MLP neurons of a small language model. Each row is named by its layer, matrix (up: input weights) and neuron, and shows model dimensions 16-79. Each number is 50 + 10 x the weight over its row's rms, rounded and kept within 0 to 99.
Before each neuron's rows, "fires on" lists the tokens most often at its 100 highest values on Wikipedia text that the model never trained on.

fires on: "it", "ound", "open", "popul", "clos", "uk"
L4.up222:44 56 36 52 49 58 55 45 53 48 41 62 38 67 59 52 50 35 47 35 63 62 71 41 37 46 50 38 37 42 48 57 42 55 45 41 58 54 49 67 59 44 46 43 38 58 36 56 32 49 61 43 55 44 40 35 64 49 44 46 58 38 54 47

fires on: "its ", "her ", "ers ", "ood ", "began "
L3.up100:49 51 51 42 43 53 50 54 49 45 45 60 49 40 51 57 38 70 52 56 51 49 28 53 45 52 46 48 44 52 54 61 65 51 42 64 52 45 36 34 49 57 49 59 37 36 45 36 46 54 44 66 52 62 56 49 65 64 45 48 54 52 50 44

fires on: "A", "E", "is ", "we", "/", "studi"
L4.up80:48 31 51 57 68 54 49 46 58 43 19 58 48 58 34 42 57 55 41 52 47 27 39 42 50 68 39 53 39 48 51 38 53 49 35 55 46 53 37 47 50 59 53 41 58 57 45 29 51 51 57 61 50 61 36 47 40 37 56 43 51 56 54 43

fires on: "v", "Aw"
L4.up245:49 50 49 47 68 20 53 44 39 59 66 54 30 48 55 54 43 59 54 49 53 56 65 44 36 41 37 32 50 53 56 58 47 54 50 52 50 29 38 41 39 54 54 52 51 48 44 45 39 45 43 52 25 44 58 29 41 52 53 59 44 61 45 50

fires on: "a", "Ma", "ment", "ation"
L3.up99:19 52 55 52 78 46 75 56 61 49 51 49 39 43 57 20 40 55 41 62 58 47 55 51 52 58 45 37 48 37 39 60 44 42 46 62 52 43 40 45 42 39 45 50 34 46 53 66 44 35 47 56 47 51 51 54 66 49 52 45 38 67 68 57

fires on: "Mc", "car", "Kar", "Vic", "yl", "due "
L3.up300:51 46 43 45 42 48 32 51 52 43 52 73 42 52 45 48 56 68 33 37 55 46 54 67 48 41 55 39 53 55 31 54 43 56 34 41 59 43 57 50 46 61 50 43 49 50 47 66 40 49 57 44 63 46 48 57 50 55 69 35 40 62 38 52

fires on: "pr", "ab", "sp", "He", "rel"
L4.up294:46 53 48 43 40 54 45 40 56 61 53 40 50 30 43 36 30 57 48 56 45 33 50 48 45 41 48 45 46 65 51 42 66 43 64 52 71 58 41 36 33 64 36 55 58 57 27 38 55 32 63 54 35 51 45 48 47 40 61 36 50 50 82 57

fires on: "por", "P", "ti", " ", "O", "di"
L5.up172:53 48 47 53 45 40 42 66 28 59 39 75 57 67 51 49 69 37 60 44 78 47 45 56 48 57 43 46 48 58 55 54 39 43 50 57 44 47 47 49 18 51 45 43 51 40 58 47 38 68 50 42 64 42 48 48 45 50 33 46 63 60 39 35

fires on: "g", "rem", "res", "s"
L8.up50:41 38 74 40 20 59 49 42 49 57 57 62 59 43 58 56 59 52 44 49 54 42 58 77 51 58 49 43 31 60 67 50 48 54 32 55 64 44 47 46 54 58 45 44 58 29 44 71 52 51 56 57 60 42 54 51 44 54 39 75 54 43 50 60

fires on: "am", "k", "u", "a", "und", "ang"
L5.up293:64 40 55 63 33 62 47 53 61 49 57 52 48 37 42 48 60 43 40 51 43 63 50 35 52 62 60 47 42 41 41 28 39 68 46 32 55 52 46 65 64 33 69 52 44 49 71 21 34 50 57 44 43 39 48 37 57 45 61 47 48 49 41 55

fires on: "pro", "Rom", "Le", "Fil", "Pro", "arch"
L4.up228:42 39 65 54 31 54 42 40 61 50 43 56 59 35 40 38 37 41 47 42 47 61 79 43 41 56 40 39 46 43 52 62 49 60 41 30 48 60 58 43 61 36 50 56 58 36 51 59 55 52 35 68 34 48 43 50 65 61 48 45 38 51 49 36

fires on: "p", "A", "km", "k", "N", "T"
L8.up198:56 53 48 52 53 40 49 53 58 42 41 53 32 57 50 55 76 56 52 65 39 54 46 52 31 47 46 46 43 49 53 53 51 48 53 41 62 49 54 46 35 36 44 36 66 50 57 66 41 57 57 19 53 55 67 44 54 47 53 57 55 54 41 66

fires on: "s ", "ers ", ": ", "% ", "ts "
L4.up2:61 48 59 42 31 47 33 40 56 52 33 37 54 40 44 51 46 64 30 71 36 40 49 65 56 57 47 44 38 40 51 63 55 50 47 44 50 45 44 29 60 64 59 43 41 52 59 52 35 50 45 55 47 56 58 48 49 43 33 52 54 45 52 54

fires on: "og", "is", "u", "g", "ot"
L8.up29:40 57 54 56 54 60 30 72 59 38 45 63 40 43 51 55 35 45 52 36 35 52 51 68 44 59 46 64 49 27 61 50 59 54 62 46 60 46 55 60 45 35 53 58 60 62 47 44 49 52 28 44 45 68 65 43 55 45 56 19 59 48 41 51

fires on: "ch", "2", "Ch", "Or", "ou"
L5.up270:55 59 67 45 39 46 30 51 55 68 42 43 41 63 56 49 50 54 53 54 49 63 50 61 59 54 42 59 44 44 47 56 53 60 54 49 58 57 53 39 72 48 45 64 35 21 65 82 46 57 40 52 35 36 45 55 52 59 49 41 45 39 57 46

fires on: "m", "u", "n", "==", "==="
L10.up213:51 64 35 68 28 36 43 52 54 56 35 45 37 69 47 49 49 51 41 36 43 44 53 58 57 61 34 59 42 49 54 50 51 72 76 62 39 51 41 40 43 60 37 35 62 42 40 40 44 44 54 56 43 44 43 56 52 53 46 42 47 46 52 35

fires on: "ed ", "c", "pl", "tr", "es ", "ib"
L9.up89:62 38 41 42 39 53 39 61 53 50 53 41 61 50 60 61 62 33 55 63 57 58 53 68 54 68 40 32 61 68 66 40 53 41 44 42 47 45 35 53 44 58 60 61 50 43 43 42 44 57 46 62 52 45 24 48 59 46 32 49 59 43 57 50

fires on: "R", "es", "ES", "position "
L5.up299:51 47 39 53 55 59 44 42 52 42 51 28 55 58 75 66 45 71 48 43 35 45 39 53 59 52 42 57 48 50 50 62 71 41 44 49 43 53 56 47 36 47 46 68 52 52 35 58 37 47 47 54 54 55 44 46 55 56 57 38 49 59 48 53

fires on: "\n", "- ", "er", "″", "an"
L10.up144:57 48 51 47 59 65 39 37 44 40 50 55 38 28 59 47 29 58 61 45 57 60 47 48 66 56 45 53 39 48 48 29 49 48 48 40 62 55 39 64 49 61 41 45 47 46 45 56 33 59 68 52 56 63 48 62 61 59 47 52 51 52 25 72

fires on: "v", "b", "tw", "sp", "cl"
L10.up299:38 49 63 41 36 37 55 60 38 55 46 47 64 55 48 24 72 43 48 60 42 31 42 46 38 52 52 36 38 58 50 56 55 37 41 38 61 52 51 40 47 59 42 42 71 45 49 46 54 48 47 51 60 52 49 62 48 49 62 45 52 41 57 74

fires on: "re", "ext", "descri", "as", "f", "ure"
L10.up3:42 56 40 65 58 70 58 35 61 47 55 47 50 69 40 48 59 47 34 39 52 48 52 64 53 40 62 61 40 37 55 29 46 56 37 57 46 55 37 67 42 58 69 37 60 40 62 54 55 44 40 60 71 56 53 53 63 23 39 44 45 56 40 61

fires on: "b", "ob", "ab", "– ", "reg", "form"
L8.up158:48 30 57 47 43 55 70 65 64 49 49 68 54 59 67 60 44 44 38 53 39 55 38 60 42 50 50 50 45 51 40 41 66 58 37 65 59 50 46 44 48 56 35 57 48 54 42 41 49 41 54 55 74 54 40 46 60 46 48 66 48 34 64 51

fires on: "p", "op"
L4.up35:53 57 45 31 52 44 43 58 53 47 76 51 52 47 37 60 61 40 49 64 46 44 43 46 65 63 63 55 58 55 57 67 55 63 41 54 35 64 49 49 48 27 65 60 46 39 38 60 62 64 60 46 60 53 35 43 57 53 43 61 47 53 25 41

fires on: "b", "m", "am", "thern "
L8.up305:34 55 31 42 47 38 66 40 41 68 47 41 65 39 58 47 45 60 53 53 46 73 19 38 49 60 55 56 50 64 32 38 57 59 29 61 48 68 52 54 59 44 51 43 40 49 46 41 35 45 45 50 70 57 53 56 51 54 37 45 54 42 58 44

fires on: "3", "5", "4", "2", "sur", "7"
L8.up296:62 60 50 68 41 40 56 40 49 41 52 63 57 44 56 41 71 54 69 45 61 66 47 53 64 57 53 51 42 40 53 68 65 53 53 46 46 55 55 61 49 60 46 49 50 36 58 50 54 36 38 49 53 39 37 48 44 41 59 57 57 49 55 53

fires on: "ur", "sur", "progr", "gr", "dr"
L4.up102:40 46 70 49 44 38 49 30 51 44 42 45 56 80 61 41 65 49 56 52 57 66 53 48 46 35 33 47 47 49 48 64 47 60 67 30 51 35 55 38 51 50 44 53 49 35 49 46 47 58 53 77 58 53 53 34 60 57 47 55 30 26 34 41

fires on: "an ", ". ", "a ", "is ", "ke ", "son "
L5.up13:53 66 50 66 51 50 49 51 34 57 35 49 48 38 64 67 40 54 53 60 45 46 54 53 55 55 54 51 42 50 53 56 31 41 42 37 58 53 45 48 34 47 53 65 40 61 51 64 40 74 56 64 52 48 47 42 59 39 44 40 43 52 37 54

fires on: "sp", "tre", "me", "sit", "Sp"
L3.up272:41 61 55 71 65 81 71 40 54 56 24 48 55 46 44 41 60 51 52 43 51 47 65 60 48 48 41 27 40 49 63 31 36 53 48 50 51 63 46 58 45 40 49 43 43 49 27 44 49 60 45 45 42 43 68 45 70 61 61 38 53 68 46 43

fires on: "not ", "–", ":", "Co", "non"
L3.up172:35 51 64 49 45 62 43 67 42 46 46 59 68 55 56 62 62 41 35 47 52 42 40 46 53 47 43 28 61 27 52 42 46 70 44 55 50 44 57 61 29 53 59 44 52 53 40 48 41 47 49 55 48 24 61 47 58 53 68 47 64 37 42 65

fires on: "min", "- ", "leg", "Min", "politic"
L3.up61:46 34 68 56 52 33 50 47 58 45 58 57 30 60 44 26 67 55 48 51 45 54 42 49 54 54 37 56 45 52 55 46 40 63 40 69 46 72 43 52 51 45 47 55 50 45 52 65 37 46 29 53 56 57 52 64 44 32 53 63 46 58 47 45

fires on: "el", "es", "ES", "ol", "Co", "L"
L5.up52:41 49 37 32 47 38 39 62 63 33 54 37 45 72 47 47 51 61 67 53 48 45 46 48 41 71 36 45 53 57 57 65 60 32 55 67 41 63 57 42 51 51 49 62 43 30 36 55 40 51 40 59 45 40 28 37 61 54 49 40 61 61 40 38

fires on: "ation", "e", "syst", "ment", "m", "ve"
L4.up184:40 71 53 48 48 49 47 46 53 62 38 47 62 39 51 29 57 47 25 69 58 50 64 65 55 37 43 50 42 40 37 43 45 44 63 51 56 63 42 50 48 32 50 39 44 59 40 55 54 34 36 43 59 49 41 63 44 75 49 39 48 46 56 31

fires on: "o", "al", "p", "lo", "c"
L8.up177:66 55 58 39 47 42 44 58 60 55 51 69 36 53 56 40 44 74 25 51 50 47 55 47 41 58 49 48 72 37 46 62 46 62 67 51 34 33 54 51 47 42 44 49 32 52 59 39 60 32 41 49 55 39 59 37 53 73 60 52 51 44 37 53

fires on: "A", "and ", "V", "an ", "C"
L10.up222:60 55 33 47 61 44 39 51 44 75 56 37 45 54 69 58 68 41 50 56 49 50 73 62 35 58 46 65 41 72 53 30 47 44 40 43 46 42 59 48 50 52 56 51 42 36 59 39 44 42 47 44 41 47 52 60 50 65 61 49 27 57 48 69

fires on: "re", "s", ".", "ans", "ful"
L10.up7:50 38 53 52 40 52 58 58 46 50 37 50 55 72 41 65 53 43 45 35 45 36 41 57 49 55 54 32 60 47 62 34 42 63 45 38 51 55 53 58 68 48 37 38 60 67 59 43 48 59 53 55 55 25 15 31 75 59 51 43 43 52 50 45

fires on: "and", "am", "at", "ard", "a"
L9.up147:59 55 36 58 52 41 33 44 56 40 44 42 49 37 46 58 58 35 57 56 36 51 53 38 61 71 59 48 65 39 44 58 42 54 60 46 61 43 58 67 45 46 50 53 61 57 43 34 38 47 43 42 60 43 37 53 62 41 37 36 41 55 60 42

fires on: "att", "ou", "ian", "def", "el", "our"
L8.up111:46 52 53 47 42 48 36 66 53 46 50 55 60 49 52 48 55 45 53 62 53 36 47 54 60 57 40 40 55 48 52 55 54 62 58 49 40 51 53 47 47 22 57 67 64 46 68 50 43 42 59 49 56 56 40 38 54 57 51 63 50 54 70 34

fires on: "ar", "War", "educ", "war", "par", "Ar"
L9.up209:25 53 51 53 38 44 57 39 37 68 53 58 70 71 57 36 62 49 55 54 60 63 51 55 61 52 62 29 54 59 47 49 52 49 46 46 47 42 67 42 71 53 50 54 49 61 39 64 43 54 38 48 42 57 56 35 51 41 67 59 34 55 58 65

fires on: "ib", "coll", "Mus", "New ", "ong "
L5.up227:51 41 49 54 39 43 55 47 47 57 55 52 80 50 70 43 47 31 67 61 48 68 60 56 45 50 49 53 51 75 46 46 64 61 39 48 60 66 43 48 38 30 44 48 41 50 51 37 45 55 58 51 52 45 49 39 63 46 49 44 30 48 48 58

fires on: "de", "ome", "such ", "dif", "peri"
L5.up122:46 56 52 40 51 58 45 33 41 44 41 65 52 58 55 48 42 35 70 47 48 62 59 69 47 52 48 41 60 52 65 59 66 51 37 54 55 47 50 46 61 29 45 55 61 45 38 38 53 47 57 45 48 24 59 45 57 32 62 87 44 46 61 62

fires on: "lo", "y", "ty", "try", "ro", "No"
L4.up70:49 55 46 26 50 55 34 48 56 47 46 42 40 59 61 43 48 63 52 58 50 33 67 47 42 52 54 50 33 39 59 51 43 69 50 41 60 56 60 58 55 58 59 54 65 52 39 58 70 37 35 49 37 53 51 51 51 33 54 37 37 42 39 44

fires on: "qu", "ri", "Qu", "J", "for", "arg"
L9.up64:43 46 56 52 44 52 37 42 47 31 51 61 60 43 48 50 59 55 51 52 49 35 38 60 33 56 53 52 64 58 52 47 40 59 39 49 58 54 47 61 43 33 57 42 49 45 48 55 50 66 51 36 39 59 49 42 53 43 36 48 49 50 51 61

fires on: "ó", "Ph", "descri", "á", "prom", "ph"
L3.up137:54 29 49 40 74 58 47 33 49 57 45 45 50 48 52 55 46 46 49 44 36 50 63 45 41 64 50 45 40 32 48 44 51 56 53 55 54 55 40 56 20 53 51 58 66 69 46 60 55 52 47 65 62 57 41 53 57 46 52 67 59 54 71 48

fires on: "s", "S"
L9.up187:35 40 45 36 30 58 70 49 53 46 54 46 56 54 42 44 60 45 44 59 60 33 50 46 52 46 51 37 51 53 44 56 54 54 34 50 64 44 48 59 51 48 44 27 58 65 67 43 45 51 54 43 38 66 38 39 58 47 48 55 39 32 60 52

fires on: "ed ", "es ", "led ", "ited ", "ures ", ": "
L5.up43:49 71 33 66 47 66 46 55 51 58 54 34 74 47 56 61 45 37 48 45 40 53 47 54 56 51 35 46 66 45 49 45 55 51 47 44 52 49 36 48 44 51 63 58 64 52 28 56 45 39 26 40 63 54 50 43 56 64 58 44 64 31 57 70

fires on: "Ar", "construc", "ic ", "oph", "University ", "educ"
L3.up162:62 36 61 39 61 51 54 35 49 64 58 56 38 59 62 31 47 63 39 45 60 72 58 49 45 55 59 47 46 50 70 38 59 54 45 43 48 56 71 32 64 61 53 51 61 36 63 59 45 55 45 61 56 59 53 47 36 61 66 51 24 51 58 43

fires on: "at", "it", "th", "et", "ut", "ent"
L10.up235:37 57 45 48 49 46 56 53 54 62 36 50 57 50 41 52 31 50 42 54 47 45 69 56 60 32 41 52 47 47 43 75 49 42 55 79 46 43 50 42 46 56 41 52 45 34 35 42 63 39 52 54 55 60 47 40 61 60 76 48 45 38 57 47

fires on: "I", "O", "S", "J", "A", "E"
L5.up59:61 43 40 52 64 53 69 49 47 26 47 66 42 64 53 37 75 51 56 58 44 50 52 32 52 61 37 62 59 34 46 50 41 60 51 57 41 67 44 62 37 63 53 44 48 46 36 53 52 56 56 45 55 64 41 59 54 38 64 40 57 41 54 53

fires on: "en", "ac", "in", "ir", "ub", "u"
L9.up161:37 49 41 58 66 47 33 42 31 68 61 57 41 49 41 59 56 53 50 70 38 61 51 40 29 62 48 41 50 54 54 56 36 32 45 53 33 56 56 43 62 49 54 59 47 56 41 37 39 52 48 42 56 44 40 60 55 61 68 74 47 53 48 62

fires on: "ic", "m", "il", "c", "ur"
L5.up208:53 46 46 74 56 32 46 55 40 52 58 36 50 66 59 39 45 50 36 63 57 48 49 47 61 54 66 47 58 44 48 58 58 42 73 65 54 53 42 55 37 55 47 78 44 54 37 55 62 54 53 42 49 44 43 52 38 37 60 49 37 44 39 43

fires on: "un", " ", "most ", "rec", "ever ", "ea"
L4.up193:50 61 38 61 34 51 41 45 28 23 59 47 48 42 49 50 39 46 51 45 34 49 66 40 46 57 68 25 56 44 60 43 42 45 51 61 55 54 63 65 52 61 38 50 51 46 41 56 57 45 59 58 46 52 61 45 58 42 59 49 48 60 52 63

fires on: "o ", "a ", "pe ", " ", "u ", "P"
L10.up205:41 40 42 44 42 53 43 51 52 29 50 67 56 56 63 48 49 43 51 56 47 54 46 55 60 42 43 45 50 68 60 78 59 54 53 48 32 53 39 43 35 46 50 47 50 42 56 32 63 52 27 50 54 55 59 48 62 42 46 35 40 60 38 51

fires on: "re", "s", "g", "f", "d", "in"
L9.up66:51 46 50 36 39 58 41 50 44 46 43 48 45 50 54 53 45 64 36 65 33 43 56 67 44 60 54 59 39 58 72 56 32 50 48 46 48 57 49 29 51 58 42 72 49 57 59 50 62 63 52 45 74 48 54 50 29 42 60 71 56 48 60 88

fires on: "fin", "qu", "b", "Qu", "Rev", "w"
L10.up138:39 57 42 50 44 54 58 31 48 33 54 54 54 57 66 51 55 43 54 51 45 55 42 37 38 45 45 46 48 54 66 45 59 43 38 48 63 63 73 75 55 59 36 55 49 57 61 41 42 52 61 42 55 59 30 46 48 44 51 55 60 44 44 41

fires on: "A", "E", "Arm", "elec", "Sw", "Al"
L3.up221:58 41 59 45 51 41 50 38 38 50 36 65 44 42 51 58 61 69 55 52 70 60 51 41 56 66 52 52 36 58 53 54 51 60 43 58 32 51 30 38 40 49 50 51 54 43 37 47 45 51 39 38 55 62 30 67 48 50 54 76 35 69 38 33

fires on: "pro", "et ", "Pro", "Un", "x "
L3.up112:72 51 60 61 30 29 43 56 47 42 38 51 56 47 27 56 54 43 49 55 53 55 41 39 48 46 55 36 57 36 48 53 52 51 38 58 44 51 66 47 46 30 64 44 46 57 49 52 52 46 26 47 37 33 56 36 57 49 55 57 58 45 57 41

fires on: "d", "mat", "ett", "v", "k", "h"
L5.up307:51 56 49 54 47 32 58 43 52 60 39 39 47 54 48 52 66 54 47 53 29 44 57 58 49 57 48 43 46 54 35 53 51 43 80 43 53 28 53 57 43 52 51 44 64 45 52 55 30 54 46 33 55 38 41 50 55 57 41 48 63 54 54 36

fires on: "ó", "/ ", "pre", "O", "á", "JP"
L3.up90:38 42 37 62 70 46 54 46 56 61 39 46 41 40 55 29 44 47 34 44 51 35 51 54 43 75 33 58 63 37 56 43 56 28 39 47 39 49 38 51 60 63 35 58 45 65 38 43 59 55 47 55 57 49 42 45 57 33 51 53 58 47 63 56

fires on: "it", "e", "the", "v", "ign"
L9.up234:48 53 52 42 58 39 49 45 60 53 63 52 49 52 58 50 29 56 49 76 54 60 54 47 52 40 38 50 39 41 52 49 61 45 45 43 51 45 37 55 52 49 45 48 49 43 59 57 34 53 36 54 51 60 28 55 55 45 65 60 49 67 66 45

fires on: "de", "200", "ex", "at"
L10.up246:59 62 61 56 39 54 73 46 38 57 18 48 33 35 57 51 49 63 52 55 66 60 47 58 52 47 37 46 38 41 60 54 32 53 60 53 52 54 52 38 54 52 45 55 55 38 56 36 48 47 62 63 73 49 40 60 43 45 55 52 50 55 70 53

fires on: "up", "ag", "rem", "ob", "ou", "b"
L9.up181:47 52 54 51 55 48 40 39 41 66 55 55 44 72 59 44 49 48 46 42 63 59 52 73 48 35 27 59 43 43 55 36 43 44 48 56 48 37 42 51 58 29 55 54 49 71 52 51 48 53 38 56 46 45 55 52 41 50 40 66 58 43 49 56

fires on: "ab", "b", "sp", "ouse", "ist ", "par"
L5.up173:35 43 50 45 59 69 39 24 41 60 59 41 79 30 48 51 25 56 38 55 51 55 48 42 39 54 46 41 55 73 66 39 66 45 52 61 55 50 59 65 55 49 65 45 61 55 47 34 39 52 33 59 37 54 49 43 54 55 63 53 63 52 51 57

fires on: "ed ", "V", "X", "ated "
L8.up301:50 63 46 32 32 30 49 47 64 61 54 58 51 35 62 48 57 39 58 42 42 53 39 61 49 44 48 35 70 50 43 46 56 61 54 47 44 52 29 51 54 54 48 65 54 54 55 51 47 61 56 44 62 68 47 55 50 57 59 44 56 56 43 48

fires on: "res", "F", "per", "n", "W", "row"
L8.up202:48 64 43 48 51 51 35 51 50 51 60 46 48 67 29 43 67 64 68 38 36 52 46 54 38 48 40 56 56 58 53 40 45 48 70 48 64 37 28 63 44 46 62 60 72 39 50 60 31 48 55 65 72 40 68 53 67 48 57 42 44 49 57 32

fires on: "B", "b", "F", "f", "fin", "Mar"
L8.up292:55 51 51 38 39 57 29 43 51 54 54 37 60 51 70 48 57 36 44 34 45 61 38 37 46 47 35 52 45 47 62 60 39 49 56 66 51 46 60 70 55 44 56 40 62 42 55 34 55 47 51 47 64 62 39 61 61 44 40 57 34 58 56 60

fires on: "f", "F", "det", "larg"
L8.up240:44 66 61 57 49 66 48 28 51 61 58 39 49 50 43 29 51 50 51 37 30 49 54 38 71 63 39 54 56 46 69 54 56 45 49 41 58 63 54 48 58 39 49 63 51 52 46 29 44 46 63 46 41 48 58 60 52 49 45 62 45 63 44 52

fires on: "w", "l", "v", "en", "ag", "f"
L8.up80:52 53 42 50 52 42 41 46 42 63 61 58 51 61 54 35 44 52 48 47 50 45 62 54 59 41 42 38 58 44 54 62 57 63 49 54 42 53 57 34 55 30 53 37 51 32 57 49 46 50 47 59 38 41 31 52 53 57 45 46 53 68 36 34

fires on: "198", ".", "6", "7", "200"
L10.up178:35 68 77 47 50 43 55 36 34 53 46 38 38 35 59 61 57 46 56 65 44 60 60 47 52 64 40 47 50 51 46 64 59 40 67 45 40 65 47 32 59 51 32 73 53 52 49 38 53 45 35 57 72 62 47 34 47 33 45 51 28 49 45 54

fires on: "most ", "'", "+", "more ", "ong "
L5.up298:54 43 56 34 50 51 36 45 36 37 34 35 49 69 51 53 40 21 40 55 47 69 58 55 50 61 63 44 40 59 60 43 44 60 59 32 45 43 57 40 39 52 42 50 53 51 59 62 32 27 49 54 63 39 51 28 54 46 59 55 59 36 60 53

fires on: "an ", "D", "°", "ese "
L9.up122:63 60 63 59 43 50 57 33 47 40 47 50 45 59 45 34 70 48 46 64 43 52 51 27 70 52 63 46 48 53 48 35 43 55 36 44 38 38 55 49 21 37 44 57 56 47 50 45 39 54 53 61 56 59 51 45 29 37 58 52 50 52 41 51

fires on: "mov", "politic", "Leg", "leg", "em", "can"
L3.up101:25 53 40 49 47 57 51 57 60 45 40 37 55 35 48 43 79 65 30 45 63 46 39 36 48 46 44 48 53 65 56 57 60 41 52 66 55 65 56 49 59 26 59 54 50 55 59 60 44 47 40 65 50 47 38 54 41 33 50 52 37 51 56 42

fires on: "ec", "b", "oun", "erg", "ag", "s"
L9.up222:37 52 59 52 59 45 47 40 59 65 66 72 39 49 76 36 57 50 38 58 56 46 40 56 65 40 54 46 44 43 61 34 35 60 45 55 48 67 69 60 23 55 46 70 51 70 50 57 34 43 27 56 65 58 51 43 50 32 46 55 51 45 67 58

fires on: ". ", "Nor", " ", "a "
L4.up178:52 63 48 50 48 40 36 36 45 29 52 57 67 40 50 57 48 50 46 50 45 57 65 60 62 56 44 44 44 31 52 51 38 50 47 48 61 49 53 63 63 71 56 68 42 59 50 47 51 62 48 43 58 46 55 50 59 51 31 35 54 56 41 36

fires on: "ed", "min", "as", "Republ"
L5.up256:58 30 46 42 30 58 57 60 37 46 55 37 42 69 53 63 59 42 55 64 51 54 40 44 55 46 40 46 60 38 45 28 53 50 52 53 38 51 33 71 55 32 53 68 59 37 52 60 55 52 55 57 45 56 51 37 50 33 61 47 44 60 53 26

fires on: "pur", "ur", "are", "struc", "eng"
L3.up40:46 43 45 47 40 40 41 33 42 53 36 40 64 50 38 64 76 56 44 32 49 46 50 55 53 37 37 46 42 48 57 74 54 55 58 44 60 56 52 47 40 64 51 38 47 40 45 55 40 59 50 43 51 70 47 33 66 51 41 46 63 63 49 52

fires on: "195", "of", "198", "199", "200", "194"
L4.up137:57 58 73 62 63 37 54 46 38 56 51 28 45 38 69 34 45 49 55 53 69 65 47 55 49 62 60 62 49 50 46 51 48 48 51 44 70 53 52 50 61 41 54 66 54 36 59 63 53 47 35 48 75 32 42 47 56 57 63 59 23 35 63 38

fires on: "ch", "er", "en", "re", "em", "ne"
L8.up206:42 39 39 29 38 55 62 39 54 44 44 42 51 44 57 46 24 61 38 45 29 38 65 51 73 71 45 55 69 37 61 44 59 65 50 35 62 52 46 53 40 48 47 65 42 54 61 56 54 35 41 36 52 41 52 47 61 52 42 70 51 37 39 43

fires on: "c", "es", "em", "f", "ip"
L8.up98:58 44 34 40 44 33 27 48 48 45 37 49 43 63 42 43 42 59 38 42 46 32 71 32 52 47 36 46 58 55 49 38 43 49 63 55 65 47 54 50 53 47 57 53 40 57 40 58 60 51 37 59 67 45 32 61 50 46 47 37 67 65 49 58

fires on: "pr", "dr", "Pr", "Rel", "isod", "cr"
L3.up235:61 63 53 39 56 57 43 57 43 59 52 37 46 38 47 40 46 59 63 64 50 70 47 45 68 41 57 33 52 45 54 31 36 41 54 56 50 58 46 33 37 48 43 27 51 32 41 40 53 58 51 60 36 44 61 49 50 55 52 50 55 39 54 41

fires on: "p"
L3.up269:49 51 47 44 34 59 50 36 46 66 47 41 49 44 43 61 44 60 47 49 39 58 25 48 52 40 48 62 34 65 66 36 50 52 50 51 48 43 50 51 43 29 62 75 61 49 42 56 59 64 51 33 59 43 43 47 48 50 45 52 49 60 32 38